config.yaml
n_layer: 22
d_model: 192
n_head: 3
n_kv_head: 3
head_dim: 64
d_mlp: 512
vocab_size: 2048
activation: "swiglu"
norm: "rmsnorm"
norm_place: "pre"
norm_eps: 1e-05
positions: "rope"
rope_base: 10000.0
rope_fraction: 1.0
qk_norm: false
attn_scale: 0.125
bias: "none"
tie_embeddings: false
parallel_block: false
extras: ["capped logits"]
init: "normal"
init_std_qkv: 0.0351
init_std_o: 0.0436
init_std_up: 0.0503
init_std_down: 0.0503
optimizer: "muon_variant"
lr: 0.00659
lr_mult_up: 0.969
beta1: 0.95
lr_head: 0.00603
grad_clip: 2.0
warmup_steps: 200
schedule: "wsd"
decay_fraction: 1.0
decay_shape: "linear"
final_lr_fraction: 0.0
batch_tokens: 16384
seq_len: 1024
doc_mask: true
train_tokens: 190700000
steps: 11640
dataset: "wikipedia_en"
MLP neurons of a small language model. Each row is named by its layer, matrix (down: output weights) and neuron, and shows model dimensions 16-143. Each number is 50 + 12 x the weight over its row's rms, rounded and kept within 0 to 99. A neuron's up and down rows have the sign that makes its largest values positive.
Before each neuron's rows, "fires before" lists the tokens most often just after its 100 highest values on Wikipedia text that the model never trained on.

fires before: " ", ",", "\n"
L3.down128:33 53 44 37 33 43 17 50 30 51 44 44 69 67 72 48 60 62 50 66 53 51 35 49 45 68 60 49 51 41 49 50 57 48 49 48 47 27 35 41 40 51 45 37 70 51 40 56 57 46 59 47 53 60 61 57 38 39 53 42 55 52 62 71 76 42 48 28 44 58 37 51 44 63 42 37 60 46 45 46 46 53 59 45 76 61 55 65 48 50 67 57 70 58 40 36 49 48 64 60 30 63 27 73 51 55 80 69 58 33 45 28 59 34 46 60 60 55 47 51 38 59 71 71 48 47 32 52

fires before: "ing", "er", "ers", "s", " of", "ect"
L16.down446:48 58 57 44 32 60 45 53 63 54 46 50 28 61 50 51 49 64 50 78 50 36 35 57 62 54 44 53 46 51 63 55 48 47 33 38 32 51 40 47 41 56 76 43 63 46 50 51 56 66 60 54 59 59 41 52 31 58 44 38 39 32 45 46 56 62 38 59 50 43 33 33 46 23 48 79 30 38 48 49 50 49 65 18 53 37 40 36 37 58 42 58 52 57 47 25 40 41 64 48 33 44 37 50 53 43 50 58 57 45 43 38 56 59 44 73 29 64 45 52 68 36 66 60 32 42 45 55

fires before: " ", ",", " |"
L4.down267:59 47 64 32 39 63 51 75 42 80 36 61 53 71 59 44 32 36 29 43 47 58 44 34 60 54 65 57 31 57 53 33 48 31 53 33 56 44 36 56 38 46 23 40 36 48 37 58 59 60 39 42 61 49 42 46 44 33 28 52 43 55 83 62 54 58 54 40 46 61 51 40 71 42 44 37 52 22 35 55 46 44 36 39 50 58 44 39 39 46 65 57 41 63 48 52 62 52 43 63 44 41 49 40 44 40 57 53 26 50 55 29 39 51 34 60 73 72 43 71 51 61 56 42 62 53 37 46

fires before: "\n", "-", ":", " |"
L14.down373:62 64 41 59 47 72 71 55 46 46 51 46 55 44 59 37 37 45 65 33 55 40 40 45 59 43 50 71 26 50 64 53 31 29 54 39 63 60 40 54 42 66 52 40 22 49 59 38 69 44 31 23 30 35 43 69 46 46 78 62 41 41 44 36 42 41 56 51 41 37 57 55 44 64 66 43 42 55 37 33 55 73 55 49 61 42 41 50 42 48 49 37 59 52 39 23 48 68 43 24 44 55 46 57 50 41 70 60 49 71 55 36 67 51 42 47 57 62 58 52 26 41 51 63 61 55 51 62

fires before: "==", "|", "===", "=", "S", "The"
L6.down384:63 38 52 45 59 64 46 37 46 54 43 72 44 65 80 46 60 43 41 55 43 49 59 48 48 51 31 53 57 84 59 47 61 62 50 56 58 44 55 50 49 38 37 07 56 62 36 62 49 52 39 57 25 43 46 46 53 49 85 51 31 56 58 52 32 43 55 41 74 63 65 50 41 38 65 55 50 49 68 50 44 39 52 59 44 59 37 60 55 53 46 58 44 55 48 57 69 66 49 55 62 43 56 60 40 29 66 68 26 43 67 66 49 62 52 58 54 41 33 64 76 51 30 27 49 55 61 44

fires before: "===", "|", "==", "="
L10.down371:45 42 35 32 41 51 29 52 46 56 38 68 53 51 60 59 67 48 54 36 56 44 41 38 41 40 36 53 60 64 47 40 48 73 46 63 37 43 39 46 57 49 49 26 57 65 62 50 61 37 62 45 52 45 43 51 45 36 98 70 40 52 40 30 48 50 55 64 56 51 54 41 44 48 62 49 41 25 55 62 39 54 54 53 48 46 23 36 59 53 41 64 53 53 25 46 31 58 47 56 66 48 48 55 39 41 44 36 48 42 57 69 49 64 37 57 40 74 55 47 81 50 57 55 54 55 64 51

fires before: ",", "ian", "way", " York", "ica"
L3.down88:53 68 53 17 43 64 58 47 32 62 47 52 51 80 44 52 62 62 49 32 44 56 51 33 44 59 41 47 54 38 51 44 52 42 35 61 42 41 45 28 70 36 58 40 48 75 49 53 62 36 61 45 86 63 55 60 55 35 58 60 41 53 70 55 41 45 42 36 63 40 33 44 48 49 36 50 53 50 52 57 53 48 49 54 60 62 65 57 55 44 39 40 45 78 75 27 36 68 68 46 48 51 45 48 59 64 33 38 55 47 60 45 64 54 47 19 38 63 66 52 59 60 59 54 40 43 36 62

fires before: " ", "0", " |", "one", "1"
L14.down71:42 68 54 34 43 09 42 56 59 57 35 42 43 53 77 40 58 44 37 37 45 54 50 51 41 53 49 63 46 53 48 37 66 71 54 65 34 30 62 54 30 57 51 40 54 42 47 56 56 50 29 72 44 39 37 44 57 51 63 44 65 43 23 48 55 54 65 38 61 32 55 30 52 47 67 42 52 34 44 64 52 40 55 50 37 60 64 44 39 45 73 54 43 50 40 59 47 50 55 52 41 47 33 67 44 43 46 60 72 63 43 33 46 48 47 53 46 37 47 35 51 62 61 76 51 66 31 60

fires before: "id", "il", "is", "ities", "ate", "ity"
L2.down173:37 32 39 36 33 40 47 59 41 39 41 34 29 57 42 36 45 64 59 57 38 45 63 58 63 26 20 35 77 54 52 45 52 46 47 43 37 61 45 36 52 50 48 44 49 39 51 68 23 53 42 39 58 44 51 40 39 74 37 75 51 51 58 60 43 54 49 54 38 48 35 55 50 33 49 50 55 64 62 44 51 68 70 28 32 71 52 68 45 52 59 54 57 46 47 25 49 56 38 41 61 46 65 28 81 57 59 34 52 41 48 41 53 45 54 64 44 46 64 52 34 48 38 29 65 54 48 38

fires before: "en", "ing", "e", "es", "ation"
L18.down387:46 57 43 38 50 49 48 27 51 57 43 39 49 61 64 62 48 49 38 46 38 43 44 40 42 27 32 54 53 53 42 61 37 36 51 47 43 36 53 60 47 53 66 69 57 39 58 57 50 56 26 51 47 59 66 62 74 51 51 79 37 57 56 43 54 44 42 77 46 67 37 50 34 51 28 42 66 64 56 46 49 33 40 58 64 24 45 46 31 33 35 50 43 51 77 61 24 69 35 47 74 49 41 48 52 56 63 28 50 60 36 59 58 52 65 45 33 55 60 46 47 49 73 40 67 58 54 27

fires before: "==", "In", "The", "===", "A", "On"
L16.down485:37 33 09 32 51 44 44 42 47 32 52 65 47 47 64 29 51 40 62 46 43 71 47 41 36 52 53 56 47 46 33 50 48 50 57 46 71 47 41 52 32 46 59 36 50 50 37 58 40 54 58 64 59 44 49 50 66 45 93 38 32 48 58 41 51 40 26 58 67 58 45 50 48 50 58 37 43 55 57 53 42 47 48 58 61 37 34 50 39 58 73 81 60 34 43 69 53 31 22 33 60 49 41 52 49 60 49 64 49 52 52 57 60 51 30 44 37 75 70 63 60 56 38 51 73 47 56 50

fires before: "b", "ation", "on", "en"
L18.down186:63 71 78 38 56 46 61 36 51 57 62 71 43 56 52 40 59 51 62 61 60 30 42 50 57 58 37 69 61 49 44 56 53 40 70 58 34 27 50 66 43 58 34 62 47 56 46 67 47 41 50 52 35 73 69 40 74 44 71 53 49 45 27 49 57 44 57 50 53 49 51 52 77 44 51 35 36 60 69 71 71 44 62 27 32 57 35 59 49 35 57 26 28 70 66 55 37 72 67 59 43 46 32 42 52 51 45 62 39 70 32 47 64 45 69 54 22 58 42 48 45 54 54 49 51 69 57 52

fires before: " (", " |", " in"
L12.down159:50 65 39 46 61 64 52 49 40 50 49 27 58 48 31 44 45 53 48 44 60 48 52 50 63 61 55 28 60 47 52 49 69 39 46 58 43 42 65 28 33 47 50 48 51 35 40 56 41 57 65 59 52 50 65 51 22 45 70 54 39 57 77 32 55 55 36 53 34 60 64 63 57 52 32 51 47 69 39 46 55 55 47 25 51 57 43 46 54 49 51 58 43 35 53 86 50 62 60 50 65 32 52 51 64 63 68 47 45 61 35 67 32 61 46 54 59 42 49 34 37 66 53 53 50 35 68 62

fires before: "ing", "ed", "es", "en", "able", "er"
L19.down209:71 45 61 48 50 62 46 48 52 51 21 61 32 73 47 55 58 65 58 51 60 49 45 73 56 27 48 66 44 46 47 60 36 30 56 45 32 77 79 51 59 21 62 34 58 44 38 60 47 51 49 49 72 33 60 42 61 38 49 44 46 42 54 43 45 61 37 46 42 42 57 59 40 33 54 60 49 42 53 59 21 55 42 46 58 64 35 47 51 58 60 49 42 44 49 29 46 60 60 57 50 58 54 43 70 73 59 36 43 61 67 32 40 72 57 30 27 63 28 35 53 56 53 59 59 54 53 55

fires before: " of", ",", ".", " and", " ("
L3.down28:52 72 69 45 41 61 56 50 43 39 42 53 47 61 40 62 43 41 39 39 42 55 39 50 46 43 33 60 37 30 31 53 47 50 48 47 14 59 54 50 37 54 52 57 57 52 47 59 53 59 38 65 63 56 27 45 51 68 56 47 45 28 48 66 43 52 41 53 57 56 45 56 55 65 65 55 67 46 51 23 50 53 61 37 55 49 41 51 59 49 33 55 71 69 45 70 56 36 49 65 57 51 49 33 65 55 65 52 62 36 42 41 56 37 41 53 41 48 58 64 38 38 58 45 39 85 29 35

fires before: "-", "===", "|", "The"
L12.down432:26 36 52 35 37 45 41 47 62 60 54 47 52 45 55 54 59 41 38 57 56 55 73 47 36 44 54 42 58 81 48 48 41 65 26 52 75 28 32 37 61 43 55 18 51 63 64 40 36 53 55 69 53 49 50 44 52 38 75 63 42 28 35 54 49 46 53 75 52 87 63 59 45 41 47 47 41 43 41 72 32 67 41 65 49 56 48 58 49 56 54 77 54 48 31 36 41 38 58 53 49 43 47 69 48 29 50 31 56 48 58 44 48 53 12 43 34 53 22 53 71 59 37 37 42 43 57 55

fires before: ",", " and", " in", " of", ".", ".\n\n"
L18.down304:58 53 46 63 63 32 51 51 37 46 41 36 60 59 50 71 64 35 39 58 29 59 40 61 48 75 52 65 33 61 48 34 28 41 58 27 44 61 38 55 37 56 56 56 52 64 48 64 31 55 55 54 41 37 62 35 53 54 41 43 48 53 33 38 59 58 46 60 53 63 45 41 42 39 46 51 65 64 60 51 54 55 62 52 56 60 42 55 42 37 38 47 46 54 51 33 58 44 37 55 57 40 52 56 54 74 46 63 51 13 58 44 46 45 34 58 49 44 90 51 46 60 43 50 40 28 62 55

fires before: ",", " |", ".", "ia", ".\n\n", " University"
L18.down20:60 56 40 72 44 39 53 47 15 46 41 66 66 57 43 53 55 52 33 35 57 48 46 72 58 76 42 49 79 52 55 49 28 32 35 54 63 49 27 44 52 67 36 46 47 48 57 62 44 32 52 59 56 51 51 63 54 61 55 50 69 61 37 50 54 44 78 48 58 35 61 49 52 44 74 58 59 36 57 61 57 78 37 34 53 71 48 61 59 32 57 68 78 47 41 62 64 66 48 49 48 39 49 52 61 59 39 40 59 59 37 65 52 46 37 48 41 37 59 38 44 32 48 39 57 35 52 55

fires before: ",", ".", "an", " and", ".\n\n"
L13.down28:43 42 62 44 45 53 41 52 33 66 44 55 59 59 35 42 47 42 33 42 61 30 44 52 66 68 33 74 54 64 43 21 53 42 62 42 46 39 51 54 64 56 57 65 61 43 60 53 52 54 55 53 37 49 52 44 47 30 44 43 63 45 38 42 38 50 26 46 56 50 44 36 65 93 54 22 47 42 81 56 53 54 71 34 68 49 52 47 58 50 57 41 71 61 36 42 44 27 30 59 67 58 59 45 57 56 45 54 31 44 54 49 44 62 38 54 39 33 38 33 41 34 68 34 44 51 46 38

fires before: ",", ".", " |", " (", ".\n\n", " and"
L12.down325:57 61 34 48 50 56 46 53 35 59 46 42 59 24 39 58 62 49 45 52 39 34 31 52 64 69 45 55 50 49 47 18 60 57 51 69 65 43 47 55 38 57 54 51 56 81 58 61 45 69 48 56 72 55 83 45 33 42 54 51 32 67 60 68 59 56 29 35 53 65 36 46 53 50 65 37 51 49 45 38 30 60 25 46 45 49 46 54 55 53 50 57 53 46 46 56 60 32 62 56 75 67 55 35 72 55 62 45 60 48 53 54 40 63 51 62 56 54 57 70 40 33 65 28 36 49 42 34

fires before: ",", ".", " in", ".\n\n", " and", "\n"
L19.down90:33 42 42 77 70 60 40 31 42 47 44 59 60 60 54 64 70 56 48 53 59 45 57 80 66 63 42 72 46 58 55 32 39 34 40 54 60 61 53 48 47 44 56 39 52 82 66 58 38 58 60 51 44 60 45 48 51 61 65 38 70 45 41 67 57 24 42 50 47 48 48 45 53 38 35 63 42 49 61 47 36 52 48 53 56 42 31 49 30 29 61 62 49 53 57 65 57 33 53 35 45 25 45 43 43 52 65 80 54 44 44 28 53 51 22 31 53 47 60 33 55 53 17 34 38 25 42 37

fires before: ":", "==\n", "ity", " d", "ate"
L9.down179:18 48 43 44 47 38 53 39 56 45 48 39 56 30 52 27 63 54 61 60 38 51 53 48 43 47 68 52 68 60 77 41 31 43 44 58 46 49 47 10 62 63 49 41 53 35 80 45 63 54 63 36 55 47 64 52 55 53 52 58 53 47 42 46 43 39 62 50 39 63 54 59 41 57 78 43 61 42 72 35 60 60 82 48 67 51 42 40 40 43 48 69 53 34 51 18 61 70 46 56 48 53 35 48 24 32 49 30 55 33 53 41 62 43 42 64 60 82 55 34 44 59 47 76 44 60 39 54